{
  "norm_eps": 1e-05,
  "positions": "rope",
  "tie_embeddings": false,
  "optimizer": "muon_variant",
  "schedule": "wsd"
}
MLP neurons of a small language model. Each row is named by its layer, matrix (up: input weights) and neuron, and shows model dimensions 96-191. Each number is 200 + 40 x the weight over its row's rms, rounded and kept within 0 to 999.
After each neuron's rows, "fires after" lists the tokens most often just before its 100 highest values on Wikipedia text that the model never trained on.

L3.up290,171,209,137,149,125,241,154,172,228,209,197,236,282,184,215,214,243,215,211,218,175,174,287,131,180,175,239,183,99,186,200,118,240,263,229,215,203,267,229,147,174,133,207,201,157,239,176,216,250,111,77,214,198,215,224,191,222,208,189,200,191,214,207,207,213,139,198,215,156,224,161,151,210,255,161,172,194,233,138,175,148,138,177,131,128,193,158,279,216,188,258,209,214,236,201,152
fires after: " O", " C", " St", "t", "C", "il"

L4.up300,178,202,203,162,148,171,205,220,233,175,179,236,206,180,204,185,282,240,243,190,201,211,245,181,202,151,147,224,197,182,234,191,242,286,221,211,247,192,218,178,184,141,167,210,180,191,253,156,209,240,162,212,132,225,241,114,188,159,189,219,125,217,267,178,206,271,172,223,230,127,216,204,300,221,195,245,142,272,194,161,82,137,227,228,166,141,158,170,185,284,216,213,158,199,218,167
fires after: " O", " 19", "°", "C", " Co"

L3.up83,223,147,189,180,217,162,278,182,258,277,143,201,112,113,220,204,238,171,192,216,199,189,199,268,278,166,229,139,279,194,170,321,227,240,198,188,188,141,186,234,117,178,252,174,219,187,197,191,220,187,261,189,173,198,207,248,181,272,252,236,247,177,228,248,178,214,208,240,187,123,222,183,196,154,189,281,132,152,221,221,178,216,224,152,204,239,204,231,223,170,244,215,107,254,225,228
fires after: " (", " the", " c", " ", ":", "N"

L7.up719,217,219,200,222,128,230,190,231,181,164,197,203,207,201,218,170,213,256,161,194,221,160,233,209,244,244,204,142,244,200,256,179,190,166,184,228,246,205,232,160,145,111,256,178,206,137,197,252,249,122,253,208,211,220,131,189,223,188,239,187,237,152,251,281,226,174,217,181,174,232,228,143,286,276,211,229,112,191,154,208,193,145,187,165,145,203,156,219,190,176,273,193,213,266,205,211
fires after: " O", " C", " c", "o", "to", "C"

L3.up551,291,182,161,242,196,207,249,220,267,155,209,245,180,135,214,203,290,285,198,210,219,221,232,165,171,269,215,202,179,221,188,275,268,288,176,257,181,208,155,223,171,148,182,199,153,164,220,273,109,184,269,216,134,147,174,221,253,221,242,229,268,107,178,195,235,242,162,216,181,210,224,213,242,215,197,206,243,140,132,222,202,173,188,241,183,260,268,176,212,186,219,219,283,230,169,201
fires after: " ", " 2", " 1", " 3", " 10", " 4"

L7.up539,232,182,150,297,215,219,268,223,238,190,167,159,220,72,163,258,244,185,154,206,174,169,159,191,233,158,248,213,293,220,178,202,295,254,240,262,153,145,205,192,134,215,203,187,182,166,229,318,266,163,225,163,107,268,223,227,235,192,223,231,184,209,137,238,199,223,168,189,156,190,179,174,176,190,189,242,189,235,236,268,158,198,218,187,148,256,217,240,177,270,174,210,192,201,180,179
fires after: " ", " 1", " (", " 2", "al", "0"

L7.up211,215,266,184,195,234,187,216,167,228,141,250,203,191,298,196,219,140,128,176,247,166,193,270,146,182,104,226,214,199,207,175,209,209,218,183,200,107,217,205,182,202,159,167,176,178,176,148,188,204,195,162,251,198,128,172,223,246,129,205,168,164,154,256,239,209,120,253,204,161,210,169,198,238,180,190,111,204,251,191,278,218,151,163,198,233,197,119,253,224,192,247,214,167,241,238,222
fires after: " T", " W", "t", "W", " O", " G"

L4.up262,238,230,322,175,255,159,257,217,186,142,146,255,146,182,222,138,200,170,187,208,214,142,199,198,211,190,220,259,145,196,181,150,240,200,257,236,255,167,182,170,180,172,182,212,237,217,170,228,207,175,215,230,197,210,150,144,142,212,209,212,188,204,238,110,274,208,258,202,175,188,126,199,228,159,231,198,137,187,219,222,184,276,221,141,188,196,241,133,187,163,186,286,262,230,211,213
fires after: " ", "s", "D", "n", " vi", " D"

L3.up366,220,220,257,161,226,216,211,176,231,214,167,267,261,225,196,258,233,255,220,268,230,152,237,148,252,164,189,176,238,182,259,212,221,228,226,240,189,271,104,224,179,211,188,211,169,196,197,126,264,158,215,240,139,211,231,182,233,213,182,180,236,217,111,211,194,233,187,215,210,267,122,166,184,178,218,300,137,275,247,168,177,164,226,233,143,217,174,191,219,215,150,233,170,189,149,208
fires after: " C", " at", " c", "amp", "s", "°"

L3.up109,197,206,203,157,208,121,164,232,136,232,218,186,161,262,186,143,262,215,252,142,221,183,186,189,202,183,162,191,220,246,155,207,274,175,220,167,267,172,221,165,138,194,228,247,157,199,233,228,159,214,182,246,277,221,153,245,167,218,274,200,164,206,257,163,223,188,227,167,288,168,189,227,181,177,254,171,258,197,185,127,227,214,137,135,245,182,229,219,197,212,256,265,330,206,141,179
fires after: " D", "D", "d", " Ar", " out", "ent"

L3.up48,230,229,215,218,125,203,152,185,221,187,205,258,289,196,121,209,195,209,237,190,150,189,206,245,280,153,248,201,226,173,255,195,266,165,214,128,227,182,207,182,156,169,132,264,228,165,196,171,179,198,238,228,157,137,199,160,255,261,203,145,165,184,163,184,240,173,220,237,223,213,165,156,201,169,187,225,202,267,183,218,194,235,125,220,219,176,189,210,187,179,220,238,197,163,167,185
fires after: "C", " C", " V", " cl", " part", "s"

L7.up383,160,218,142,255,259,168,164,279,242,236,212,183,178,161,183,242,263,305,202,240,266,104,175,221,164,195,212,230,225,207,162,201,230,276,182,213,255,191,199,213,173,217,185,243,235,162,244,246,219,222,157,202,194,161,133,215,194,198,222,256,219,129,213,213,155,243,165,276,208,154,171,165,251,112,210,221,171,209,206,177,150,188,212,231,121,253,212,192,198,229,186,224,178,239,235,184
fires after: " ", ".", " a", " $", " (", " 1"

L3.up148,183,152,207,203,219,157,187,252,195,198,212,190,191,158,176,188,247,200,156,133,219,171,226,270,219,167,262,147,225,259,247,167,225,203,183,149,205,143,184,207,143,233,136,197,252,212,243,145,186,212,182,231,138,205,222,208,203,176,195,204,224,236,175,240,179,256,181,225,141,164,140,220,242,222,166,224,218,218,251,207,217,167,170,179,134,175,190,178,205,217,245,200,229,242,245,160
fires after: ".", "s", " S", "-", " \"", " ("